Part of a small language model's weights.
Size: 11 layers, width 512, vocabulary 32768, 59.5M parameters.
MLP neurons of a small language model. Each row is named by its layer, matrix (gate and up: input weights) and neuron, and shows model dimensions 0-169. Each number is 500 + 50 x the weight over its row's rms, rounded and kept within 0 to 999. Numbers have three digits each. A neuron's up and down rows have the sign that makes its largest values positive.
A block is one neuron, or neurons of one layer that tend to fire together. After each block is what it responds to, as a language model described it from the Wikipedia text at the highest values.

L5.gate6:551403467489536477458461494423516482500554601502496458555444524576425495539592427463554476473485483431549459568577499523616386492482529553471511527531485415561590583432539526471504560496515539492408609462356553466448509418420534445459498520530491480430472604504484498522465522502620501480531481482553471443503433617503531419533394471524460528573448497440543538505547438526503538507507560578494533522484493478450614605479532473537429473532482496485487621477479510409531480568432516460591490543532437447528506546
L5.up6:494533465487493523473564471465450580542491442480424492544443487558627504572499433495488515439515458440564505520504491504583450500494449585545617571557570528514500579429430506595530542505446539574552448539427448470481453526522525533518475502527496579483509520557479543489405437470513559538505463387552406496524497474527444468568451527581459428559451422474534517495537539591539485489360566574542521517502445470513420548596527484488441508444594442522532516500448523500447507488454514458508506548463515534500550477
L5.gate22:539485492620575513454471531581525464397496557647423472500476541548574481529427556469471504536455524424539471545523496451598508490451556494500572508481560501570542526486418541584542559504436554525386552479522534533492536558555537576415445501495547464520510514458542457525541482440446472527478486447522525483448461455495520483425460615450472442449463495433543603574538573436490430470442521438458494463528445510531519559447426514583517532507473572491495524421512466521557524557505530375514518580541428537540531433
L5.up22:525514485609431529406488506467524523479493492520534555543481451479474469482495530559509508447480587586461507484387540485493467390574461568498470473533369467531465557519511495469462470470517511564425514439487513490542450558504597433555466469518411421577467528530522545431458471509477544500500517436398515508485518573472524590492390473547531475524466538438414487499470615470553507506454462448484414544516575529549468524452471480514559507516537511437436537538418553437523466479455439459521499533546463542487588501
L5.gate190:562468545513473472464521513504576496470454566504509551489414487530572505470519440476502481518499503447477503545495540558510431507504479539547453579560465464492542469462517553550537478517483532464409518470490431571492490430545563557550458483474560506509599597493545602509466505499584470463462548536473474422560553522516531438473565365592510549542439504404497440489436399516495499589486568593511480565517454502487564477582572462470421457501503514506485513444579472476521541574539462435518508531580586603501470474
L5.up190:528475488608413520586557470500467544616544484625618522510438491570587463450452523509487414573476493541520547492493452518452552425545492450501501503511496466504382509586482514496534558507555501488505483436484441488423364451609489411462435479393554475469491570461485540460567523509507522511465442420541466510456572443474488479450510437543606567482432560490535508505503434516559446509492476558434461454503485606481521543554434535518541495429534572604515616501545443451549419497453541423519452470518550499487441539
L5.gate706:640539519589520534506566484513464445528420568478479502446419538483481509486431503576468496498479480573522425506464551496491432481403492477526509542492460428558545573489412507573536567518522498496493575396441552479566505513452599475572456563489521495490525505504499546554523449515526461490479473477514524448476475507463460312518417423493460392516523409404463462545519406417524504426518508453455432496619414569485438476482502556538525478451517561498545476573593520402551466568554480417492469575525591538514477449
L5.up706:396512470612481473560593539521459495533398508446471505593505458551554532501410435501443467435469514571467438567562511525522480535501532482483523596497513492577488433418362503483483564441449505456517548494577440392549482433527497470531483471454530506483527523538414524489488503546549485546645444450480444616430492489588464506483558413475464442499436542475513582542556469569468502441443597480521492566555486513523460463477499560485455557492444421440455533473478436466501613487519422409496520435525432571514528476
L5.gate797:547336540537434459537530499502570520474518435526433536381538502469528464454443588544543474473526458462557433602525515467473480463428493486442529563513510480550498521454496582515544438496450484470554520533503393562458476491461458494525466462527587548521532537534491542535504458538478554528466429447571525479534451561527585351536560449534510475532437455450542468577478475400499509583495639523566432509499443567501469548518453449505607481624496603444524412443497512490553521483476439420452433460410496505511563496
L5.up797:586475535641357460508546478475555487415639473468452562377447446566397432447508460558586487459497442493530526496442517539547473431491506595460498372559503544516419479476499580465539470479456425479415503431456480420508513489458419495480467520431504506538597511450565466463457523542549492534485501527529478477528456537523486531514476466504510449560517485555562573436553510542540483408529501494516406496411495578579517597491422530495482502535444494483537469494524543588508506520501480559579524507449508564529508517
L5.gate861:449512461482435480488476490512430489452464488402514570459453453458544454492501479526526487587608462601437536367481504617503438496554508494408481496460572459559514478623408510546593494460458509523551511522444484521529522458498515412494506522474474480418460432448500485534495441556547509516528420492450553522468517440455537464424451582547555535499503630495441499497501486507436450453587540570459481490524513449473618581437459506528570558453533466530477546496470549491535514540464528417459436558420552552458481405
L5.up861:474535444411609500481451553617428421524501570470463463453497498468422512524584613433547473589540587524518460541471561431435523413444421440544461547547474386517528489426495496477499455443310504561506485584518500466394460552496482496497595583584519452552473535504418485522508562500472552525471492522585602514491527574458482546450505472554482533588494482460624418441471527571557493431491407465533515550524542529512439512442428574455422494539415497568484483514548544611474539469484513402510463497544563376497508467
L5.gate926:528458504517516532456453493522478470525510532470497537493404572563519565399545409523512480613393461496483427537477615492473500501494426531510500534531424440552548529499357581447473453479474533516447443514441520601504568511456483413563520522461595535361555587461528514445489489464502581493537486443522492487457476467498608501451463498503511422574422618532496461485495530418574455520565541463407540567470442425510468502537463537495561537486433516573571505443503575426467524539563454504524517492487551532511510530
L5.up926:502563542594467551441512520502555461493467535531447484480599454561489516472474512501485472469549565572477471536424558518518429442438542512556497517489508484542463504501526570538481483565407507487441478501583444489509535527529493508486558535456512476399488520497430524450532475569560548452484432475546641484406473557448499477436583493554443513446579485555614578480524412591517473468415463524501450570529585501519542516431594516488447563537441448497503514520503502525452507556433477456450556546498433499442522419
L5.gate1015:498429499481558489515482525442417453518503568550483567463520600550442472496496405575582457461469515517521501464528431350579546558496475523524485593486492449552597549521453510580537591420437522443455466523509508536504479544480524458519478530499440548506521531485474432500502454421535478458451432417518455475504502504467496452516409511525511539575502486395490528490536470485568604487510554498497474520495422526508518544474472523418449485505490475465508494450548496443453510543513475442533501538540523464429424545
L5.up1015:460520378459566470470473461549523434409518475565432498602474665454505439498635455489595452467421450522498491525479498530496451532529461492477576498529515554504522360479583547516509521541503434584457478531517461578522496467455468563496592604427514445502561554506544442518488595593420547517567576441575558481375471379466447454410395530555492438529518453475546478484538500495503499433476638494516505515495426540532462595421426471558499561477500451455581460418588496517447483524483468497473482556592519469468452436
Prepositions such as In, at, by, on that open a new sentence or clause, typically before years or "the": "In 2016", "and in December", "at this time".

L2.gate667:465511409562558524372422461500540538508459491532460506510515435501510412508556485551548493521536461562537434511615549516480483425457554595483438466507463521481495468587475571587514461588416526481560513474467439572482445455525475450575624468524505490529528484547415541544483522507540549484586590474563486475425556493519512506481534393525507509532574500509513417593452560470576460602503548483500458514513443493528418513524497411565553512555486505547543477392543573489511485548561529532519460397435575543517467539
L2.up667:469472571546511497520438446470531402564432533434429574423409439552496491482575508453476452491466474573563487566527435517493433539539441494489474490539523404546538411507582530495549403512540496560479511512496468500588431463492446451502561556548438559511544523521537465504468521554535479500459455552494536501554579546569556463529513462500497553552488555552584545523541469536406471452504553597486506496555456467425507625557500611515419536367580513468532575520558487523496573526493471421519492511405505577575504556
Prepositions opening a phrase of location, time or amount, mostly "at" or "on" before "the", e.g. "at the end", "died at Warm Springs", "at 10.30", "around Merv", "above the Earth".

L5.gate117:445429485626576441488430388509526545588473535508482451457496476564449514378417462573599518508512526509458491622529545538515427438470454513463483568590458539525396559460476550508535504511519580469495508461537499412483507504489519528455497508535484413483489564487491541624524503409536614556652636532517470558509461465424501528521435472521491494527516500440598530488518453523455575478466471579443448475544534509626492436522535565473410515501546477465559517446508582516447550495430500441488498443563525531464489533
L5.up117:524468482500454544447428384557439550403597516556570498521522436506453489455458505423513587521469433468543498543495511599501472427502496452508465556564430589463580448525434533349512459576625545476475479469460513522522494607559525475534439444534626594554440528570527435470548445414469535495492496503557441441493495537508570607547549469524512464533574509455408420523414487532470575557486452474439454489497535488449503440482629506428444489521554440498462445515483486539473453554523562541439521476546510496473433504
L5.gate174:527431560603459560523470480553614507537540482599487511442541495435471471422467474512531575527443547529541481535562548456445514464499559449547532508519523482547517503476546510466495493549450587442404548512481494477492374560507564512515571563530505488549457531526576499421538531507457554546569457492494478548433441491464511508482488524510628508461503493389505529514411463517540484519518546489571547514514526493592663493519561444415400472570485493510491478519449578496508489539516438522512483522440491544506486514
L5.up174:557493538550406491417459520489459531464493430468509526344503455471424461513529469549524464537453535375599495465492497444458564515579543466548472564526448447485500526548505475442569489493550589574455449470496451453500469612484505559418442448530512539427430569536500583561474439585492509414515549448343501471551504473507512439531464428497545471549459538509481487500600405510502493535564519503526455463495521426519523589548474567444415460521442553455492497416544488481546497513492475587450488477427469458515451527
L5.gate536:509524630533542437554446475494463416464459603588536562438414466543531449453501554492454493587447555436536449477560517463476543437448447531440473515517502511438545423545527550488522474487489520496574509476494517568557499504549509533506561521458541421453564428570477494494566523563443469459504486472426512549519544420549539511518445472456461420435495492529478473545499554511454355449526507554470511514453496487569443504498477561414498604547580522488553514492524569513500581547550390467499505414401511592543534575
L5.up536:544433422481482588514467583464462468513494516587563521435484483577422476485523496500473448534443570550514467449508485486369503497491483524473495536552487546424545539481498554477488446590390569488523448568509500573491467512522465504475454417475484533518412526497491473471516520518507515424426579584414494503466521414494554484482589475356492643546434499469449483477512471520515476396477534523525518476475517470504530519474384524478482477488508467519523580337501480462608500531486621548546505533545564493503463466
L5.gate537:571522502477525557414501431491581589496483514610548485478471481454485464498448540545555518560491523492542484478548522573506473515509568591574486454487492450547551451420409534432474517406527499523484430462426539482434509529467578509513542549621545520486543541472502463523528593526497588518576527495479562521504488500525463538536492508429578413503550480428570584572497436539463521458479554548491517511560587536487501533556437549542513467567575501467537484497571548451576565540567478535542531483604458457451431532
L5.up537:552506673500557502518543412419561460418512449504461451548491452463553484494483595454495482569580510497428394486554434533426494454558483552541524443530471423361476490427569407500532519421606499476431476517453506508519532479551485506444510479582548467435467527517560505428421610561567590542518473566469531514538462416479557518528456477537473428470551427466529476553465531573441493412595483495549488440464560457468467502439491511398414500502492551515524423534459549498443466487546452540510513512448495478527518544
L5.gate562:523550466519436592511496526519462501558409548521479544537434526420402489521424500457585437551419483484560492525398506438505497471532425525478499548572459442549509499457475517457508505452539442427380530512547439466458511495553581515478464527520423461526459568482622515444531520447554432517482509509412473555528566426542580400500534528469561485502473460507511572511569438542494437523421475529489463515573490554613577464541472553511469502478567421512562536545555480422560472457509525513491479430545487470463510553
L5.up562:513481460578474591457525453541551437415503542498615532513420404464413469516462438439524516503546498517596363536473431540457530413537418478438433491510480483438575469538514419522569483510525518422539447530495508397471521484430485471513433550513575567552427494536554530535499550535465496448415542554551589406507414454485477503419452569545536464502523458531491443419485499449477474497431468523387521454535507575508533424491555522545500474533433527531620449475519531483589485466548552504481593530528518490514484506
L5.gate659:604447485546495615487543536512481548499450541544551525488475595474404529552543519586456523508480495437638485466379517530576606589506567433512577532501481482473499485521500507507487582523471579522558531507458523522474463487608463494493474535589529436501428503441524551504509566508397495541580508502566451475505512533436508510511495495563495528499490490493494529485521482457524467508445448503404431379459533404562541494518486441470584555548335512473513524490513412512498553549434497497545515488521509535421470463
L5.up659:530546501534467453522493476530474548467533432471485541475474544440416475482431445496556414488501576517487552497460480458461491505573420391438535588536472478530534487454495542469563545433556403451550509511457541511459449456567490572499489518609551478487577447579516461504561553438487545479498466518514481415487510468554533511457428520515464527487462452460518516441453531516464555440492500457478445558518562579527462566581420453481580377496476401476505539652469580580490550494498383389509589516516569460534497516
L5.gate661:474469524574430498431544585525483514425464515413441515509405515456523390535551517451556554500441503504568539486510472498483524519475491581468566480483548504571399421510487566596498545533579532548426546491431423452539483473498554499469483439461502461506493567437506408448493489459576486409557499555554473501483596506453548524470529450482485485544505522466487534465530370477538474450569554532474560538521416438511450485527514498510538519541465441450490560544498560504507556563544467498451434446443494459462440486
L5.up661:520450484530491523489441532550375591508484581514454475520475498437458489522594427467492404504362574499519537515510400544428481498513405469468510417495475452555474487542578455555372563498558613577426554536474505482476429480510565605446518474478525446502405531542557484532527543526469540552503521478492558571522532513477523510530568549517475510502559496590479482477527534518490469464556423559421493490527575484478418506493533441484541482458488516438431550473534458590496464556424582553425489447532470428529498586
L5.gate833:489460405503509567452399376449595465478437503505567443374458535508439525496502534532544436548442560544555499567514487558455551421501426516495566474600522498538526527550487506405587481580511456516430537503505483421441466516573531475441539540422567514440460565418441453579519495516557414437527631463452508482540542553514553471556545497452474493473405497564487458518525458443469542558481492510385574443502589413511507501453511523584505478520483507472520617514488528521500518549468482423513418505547531437548485523
L5.up833:433440530479545375493405475540476567449485497526583488415432445428486570501511532552529445461470515401508413556562441542376572485477433474530436488497470448538519513509448495523456425492429488515465410482545480538544555582508507512442607585559650490443538434552539457555528485472478542524487421368514480453557527551554439519557407587458429469536529482530447474548508441517379497469499470512434508556463485457592418500438475448443558544568555564514591506498457489542505501515523534424498477430447521452509497460
Final noun closing a Wikipedia section heading or table caption, e.g. election, career, record, the closing =; also temporal connectives like before, during, since, However.

L8.gate8:408523495480475513515584516485528533427537547500481516533472434549548344487462515513551530535434523500508453545431538430448500525619535540580480596570544491523538403463487558475561478468571484467482497403508417433497513560539492514502537489422562454572482529577532540510430587454611531408528500531521491450446508483496420492479503473460516524568415505428517524506489465562485463398441578548541528525554543523454375476505505512515439513520583602534582514386634434486581480600587566606513581498446480540547552558
L8.up8:525496492494522477392557593514460498500463410443533534424510506550515545457536469586542566551427463571538456500487487519463523558553489524450431633548460555516455511576499538561565507531493480475567551479464479573430520548560553524541440437509479550504460558546398487397424485437426503455442487467555532482542577494546503414507405482365446435449437473488553476500529497513521433495488551525479464475569492547471452440526532506501522562394481538458605551450494515430529531436510477541547508489476477516468503538
L8.gate160:522532557400484522473526442472609489538490549555406513543553548489536456495445531502520543616473563617562515499493485466607503450502522444507573561419530403512468464477492600541531513499373468476550546469468444453533522480508522497476489461491520510480668503414541475501541523524476468567418542528498504506405493497477516490447482457576578546430410564536472604500589482504544474513449628543545516544532379557526461451509498571512500541624472437500468539434554423487471568553547519556573554514455503521602487450
L8.up160:447524501413510529466524553525516544521492546444438515457555552470494532542530461523549481478545533503538520528537521548552534522443472445473488544496511471417507582522568493545455425515465508466588468505502437455450587481467446505546547451456598469465525501485590417460535540389394459453516513442634565497513487456548518513500563485545500505478411495515507541549520565550520445497446462560499560573502512487485403394548502591507636603474556534443563423463441613457428507510573590528505477556533447524549488395
L8.gate316:470519519503423449438579543452542491462414537528479569505494560571531433582577429497579577552542562601465568452488509486485528491390501568564521579478587484522513418409426533616482438488499508523560522466512559495487461492510490482607438486410510505406440443495449535507487530538548514456564437592532479543517436552434503496478435533397476444494520539395430527486460478348497464389454579532562515522507377466516555560454449469514503469538490507518501473524575579492489508578546501574543443425499512495456485486
L8.up316:472479541516445490512582585437503420385543536443486481492546566429498457423551449513511504582526553499529619512458524541470533433482527442510522523497493427415530447550478584486509410517514469532498522481489533522443452512493438459480438519514546539481558481535458536504436524380505523510541524523564428446513518475495527523510425458531601514407484531482506570437527497461536444577510574573551430570497493509558505467422532464498465572574518464464496454579459499467528570499552564503474533443558486452510482490
L8.gate395:509554515559516455521466513548487493449496542453453415498535523474469512503490520447448480501526481555429569541467455506420368484532505449539465419559452531482448502535544514436486400631391455531510569495461478483454494578583415503499529410512559522561481531395488462430577519476532524532554548541541574575472460548427469502557471465440449562471451468510512440574477551516494514482495533574483530505529542469627470573476443511431501472577498483463410477410516524511466482551535543570537444490512433508540505525
L8.up395:568451527479520485501528549441452507444508493543497384453507487433436417383444445588485469513458578570505527517518520556487450546470404494540534450469534505557500554419564545506471456503519506478445564511429505499429413506553470525539603554546519517528398572579520585492461482541453500474462512542580457471482576497604535459489527536559471532517507444428509466505579564545523537441512496468503509477498455464502570582511477492549523415457453447446486528502465527531432517555454544588521521461432528523448467422
L8.gate416:503529428457473530477553435414447540525502466510519531440583451507550506514511503465459400525491483455598531531496427571403509527493490472518521503552476481512441405479455563468474521502606431455456540551439494540352342530596504522498527479566366513549447604498503445536506534562507513490505506460511601490507573523573479513548572518429562514517434592481449485519432494472535460432475517601550522487472490522496495450625487516520491465495423592494488460562549504494431495538462565505436483488450536522481507510
L8.up416:494486529632438541539532475445454504524500503495576573470474393414505468490466523497412513515436520470563439374424480517396495511520515503536472513507544506488457453521510499521524475463420525471564469539438512443608412487473365377546459518503459516510522478514484506482504437568506548422550496546581491478563543546488567500539483512446504399433474540503503476506486530501462483406468624518521524444580494540464508531566465446493599495547558594494550447442572462527518525570552470489455448535397489538553539521
L8.gate736:463547533519451490510517540473482533455469603537387487463445477572589491567458420483555463507492446471392585520528511493466378593482403489471552592495468488503553495417429543487653459498571539418477521441490481564557504525517603532513460428525481418522516533439539613520527526465548564478509426492510540487511571523524429521456487524486446576572481481483480541460536436472486535501508537575489526492573437374393408500559589525465520463516524524518422494448542560474515444592453516494562486496465489449475506561
L8.up736:523516363498398486514501488455437425477460499572512561595455561488501484517488539470449483534450454474446462458444498572530595475529580541515491404506521523413490513421532526391460524378498549427498470565519511519456431482558523438437416513468537528517532542473456549479542633541439532482434449478511533561488446571510530403472465444535539425497464489580511488499433480589591442552562540505552506500544477444523504540513514578525469440535437503484533479651576512538514555477548505425454514497542476504501440465
L8.gate752:529513514563510574528530496454557485468470588531506465574519428498498431492477490498463488594397469494534558481515556466453498498526518447523510524453474447554526445503579596466576430556536471518476537397504501474471584463485501470427467583469422406523415527488462497527531506429524526486483479491535434507545472516463556585469498589422523501430493599512457516557519485518569495421558509578467511489399456388501568533602472449506542522477545584415574520464512527509566495570459460588557470569436420518528538466
L8.up752:476528403479495470539548545444454528520501396509547515435531458496548483500510455571569608531490613531457549433436476511450478469535551406502476422391563502496458483528483485563492478460534513577538437557476485516478512483600538514485490469447449580528553531492432531470514521460484482476452511605571496539445569556409439453524506372476535463456525469480482566466472529461481461544539601560495532479555511488445446493388491503564483524529504491498623447527538474462406394561537494557554511565488483511591439418
L8.gate825:527521528548545481497569505525507528463453479576413505478503545399489439494478472539607491643474470475439468521480454444516429419461498477517549549460482545551475463550496547432580482412445613530473537392477393442432596591495595465512532458478511488551438530533420450447582571419538522458549495495491538530428520505540451486463515535494506409493464543454593527566550472578531533491494542524463488495462465580557517457490537506481496537487428498532509433513583601481494492610462510533585358590470420466530559482
L8.up825:455464539518496426468479519587481541470497465524490385490511482514515571521459445509546511516533548590590461524519510551456488457520451561544473538573527486519464460558432519493528564394384562372529510507556419490489555520549578398486508558522528511538456499539486463504564451503505490487470489460526492457555440564473498518532456565516493564444567448479504502540393407549480557514492578559440444427483536481639573495527442403476576430571475504443548548514492546531431487478537429464588520474476568551454475559
Last token of short headings or row labels that open a list or table, e.g. Historical population, Youth career, Teams, plus list numbers like 32.

L8.gate103:506477488439474555438396498534576428499536574573566484535450484521536504472561487577623528530425559455573512624582432509571502428501444499411589498524526485468453535500420459504535475528514444481442486517507517528540453559478537554499465514493466516456496612484539449487581538517468516489593610506488529510501438537426495477448492520508502412457475572509504598508509495439480472493465525521400501508571557590524503542572529543540492495527524506534458499441507455463471488474490494450599404529523500500507566515
L8.up103:498522534471511529489444451471393519560507508433440538464528414539515504484543461526497443492564508617441521508563483583469576573499558491467505546485485423561505484517579543551577561413609495496570427525507508472476466549538533511514532537443476427453507446465439639533371474477482552507513493539452449518521478478433543386475592553567471564498545515521528520404477516511530421502478528495550447504499464459418440450539476556421509461468519498401506473575526470503381420454530409458442641472471494476455473440
L8.gate258:432422533518472473498500514509384489571488489492569558470483525539458507453567501514516547547462460515524450594491476618478549445473418564428462530522552492451471620502572532543527517537460509512503495470511471548448492464513490490554539507442420469456551487488593336543530404520445500558478464547528573395415533511528524529457468503399582521556476535469525492604489497474525452476488565511388565410481504502469595523511432444581463465506490569453508468362443499442450529442470521464570450518543592471480604531
L8.up258:515538560487418545483448501537560508470475529520375429420571507570492447537521531570506454510539471452446539421545473513454412518557501485515614355556526460467543510492484441498494480549483383504619603502410473445496576492433493561555542556518491560585555439427502553632483512556455565546526442544586568513498405479502422446516464488626404499455415448522418520496419509488568554562513472546497490463401520433479528587531500564505545424540462506478533455504534521535420511579415555436555565479481503479531413489
L8.gate527:577572604527415466467469476467556487478558496500453540452488443500563421529529505571593536502523568570478561663511570502451559512520515601544570451552501403490455523416377560579524504503473439520523586533498499532547473427525556583528505543467499456505506513504496447514602575461498566471541482555401620503445495518486476547416528548449554483513390550477536487501534497445569452515523650468529564525444474579489457532522518491476512462494413450501493370487515459460437489517446572483593509551473562536487499590
L8.up527:494515488537585415423477514497575421510615432487511487386555455553417519494530618476615555623462612570438477554538427409527544423560436487440404465563550509486468448420487487496479498443491460488447541520517560576498524512416501542531544604423538455522460540547483476499522437397401479439541439477432593509436502507527518535485485440435405458642488536428485484499554544452476522574470578556541392485462524556608473518512462575457545474501480453529442482507492559419529597430509588540576517459508499467466498496
L8.gate620:435547497534606531427548538466566535442497503610528492468477545490607460538470497546533457553626530454526464484500530497551480486547402637498497551538433484489467445549525535569406494506453454551516616518431555508487498544435466449542516463479499430428498531436530498465502463498450571386517517544567580516537491503437522513478591504383510488419382483563537507546520488443573476444541461518466390528512427528425461520369580498597567537410480471522446474451547536508462506513477451540519444488470486524566543539
L8.up620:560448467537460445526458471534498460431347478469493508495464488504450440397537437552487493552545429549523621549506527549555487445506548402485452527496411531503454499416464545503464499387392568560442587487467563478615454526503384416512482479580495509513502479395572616490636539544487532507552398373477521505439537382506511470461480524535530508536467482456434577491495502480581493548482540552403508556450574464485542615466498492566402515512507434553529524622542467550494456499416537545476566555453498521512476525
L8.gate747:522566549506477429539494450506417460486481510395445574439494496559566405507484491542513464462502468515550521524511519519544563529414504596544524593495492523470534507605455590514562460536379495552532479553423504460498499489480480521501472497557506369546483429506561523459503534504496488536539445465468527485486520471430556396387578429414515557500417441433601601553625539449489410490507588535453459481462596457535498530516500464559525531460531487489536488573536486452483464616504432417422465534526425496497487543
L8.up747:510561540585499433426466420521453450603524479451551457504476511522504474525474527392452412485523533485446454506495517546469455544541447536536480495565567542575567487415514489509511489428459432520525528534488486504452467457572459439512531549588492555443459550483514484549500569456533529502510546489505497514477515478504526537514499466499508542530561469541524577581477436509508424448488541563456507475506497463484557592512487499522463424573488501550554438605497518529441483445482350542527408416521443463478447413
L8.gate788:542481553564517498498499531483435462416509510458421588445435483576475473450477539527434511504555490535450551598551389476572545521452538428423543540551552487519447511574433476532452554499490498545518528557501494424421436493538504607554521533478536431458600584455582550552514568500560537575453459546525502573475520458431550381437451491561476512422449542476506431468512579516530442572457555611535509471513485486494525550566431559535494541478434487365500486496573420470651638539475522516442436549470565634528493513
L8.up788:462417489496502512448417537573389498412410465515473637454495462481499516440420526546547494515512538608519508467489450465588478521566587413441415552549517481521465473502421472474525456597508479570502551566567447582483523473431430490523496469457523540550466438516463515495463471522426521523505507513496504586535421401493492486426558484427466428542482478428573557523555473538467426449411546494499393546496550431583495493516437593508431573518479502516491534510494384450518486412515488555497540455412563523577524507
L8.gate956:558569436511564448455408408493536448376436498553506492504546433572523519510552576418504375460515535527514434594593489441442468551578507497575575479570476451508577463500472483448546519499552517499491546445297583441491440539429493523552612507477491381524496512496550425556529458535510523488489524611464577491414531458454405425514498429406428506497453440454506475516464479504532449506441518464435498518489530435541485584464510535558445515498611538428475426400522487481467513470452439452479553554475514424593489510
L8.up956:525552462544537509450453464644426476407545461454512456536438503573561429462565545530526469446478504451450439483547535516453492594497496466456563474567538481575644549468432512427507494533528473493407537499535490498500501470536434574587573497523558483428559536492507516543483530549449462582545523533433420576471442553512495453426502489508466532391532489432592492449499486554526511511511471565436502469587496546512491551520526488544487455502453570503446555479595440453398564556486383471530551535478567484569413433
L8.gate958:471576540559426577454457524513531507426487464543461420550486563501500394500493468505493470491548601585543462470478554374486530396445490513503530551550411464480542466451432642508448418557387413510581468433466513412497471505465545530498452516432554553475537499476464516473433469535535569527518444431515495458500483559469538582481504547541469490403470424538565560578512448497465483487539511488407432463504474505504495507546476493515525456516552421493532509453550511450455481545425440530495528385499506480468432540
L8.up958:456483554412517559574411495572542454591560442480495419540522526630538535475557486477457510535568586572483544447436474449560522409489521498490468494609447436547530509471415510530549552466535463517461540437508506491540442440531554483571598510393507532427470403480419528546426430511459479425516568420520535442517437529584419509454460441526505498437520499512579522463446486507429426455519513545439453497524513523500451524540451582428511544530500447554546500363424455543450444427488448382510542461497471482468471498
The preposition in (also In, from, by, during, month names) opening a when/where phrase after an event, such as founded in 1989, in Boise.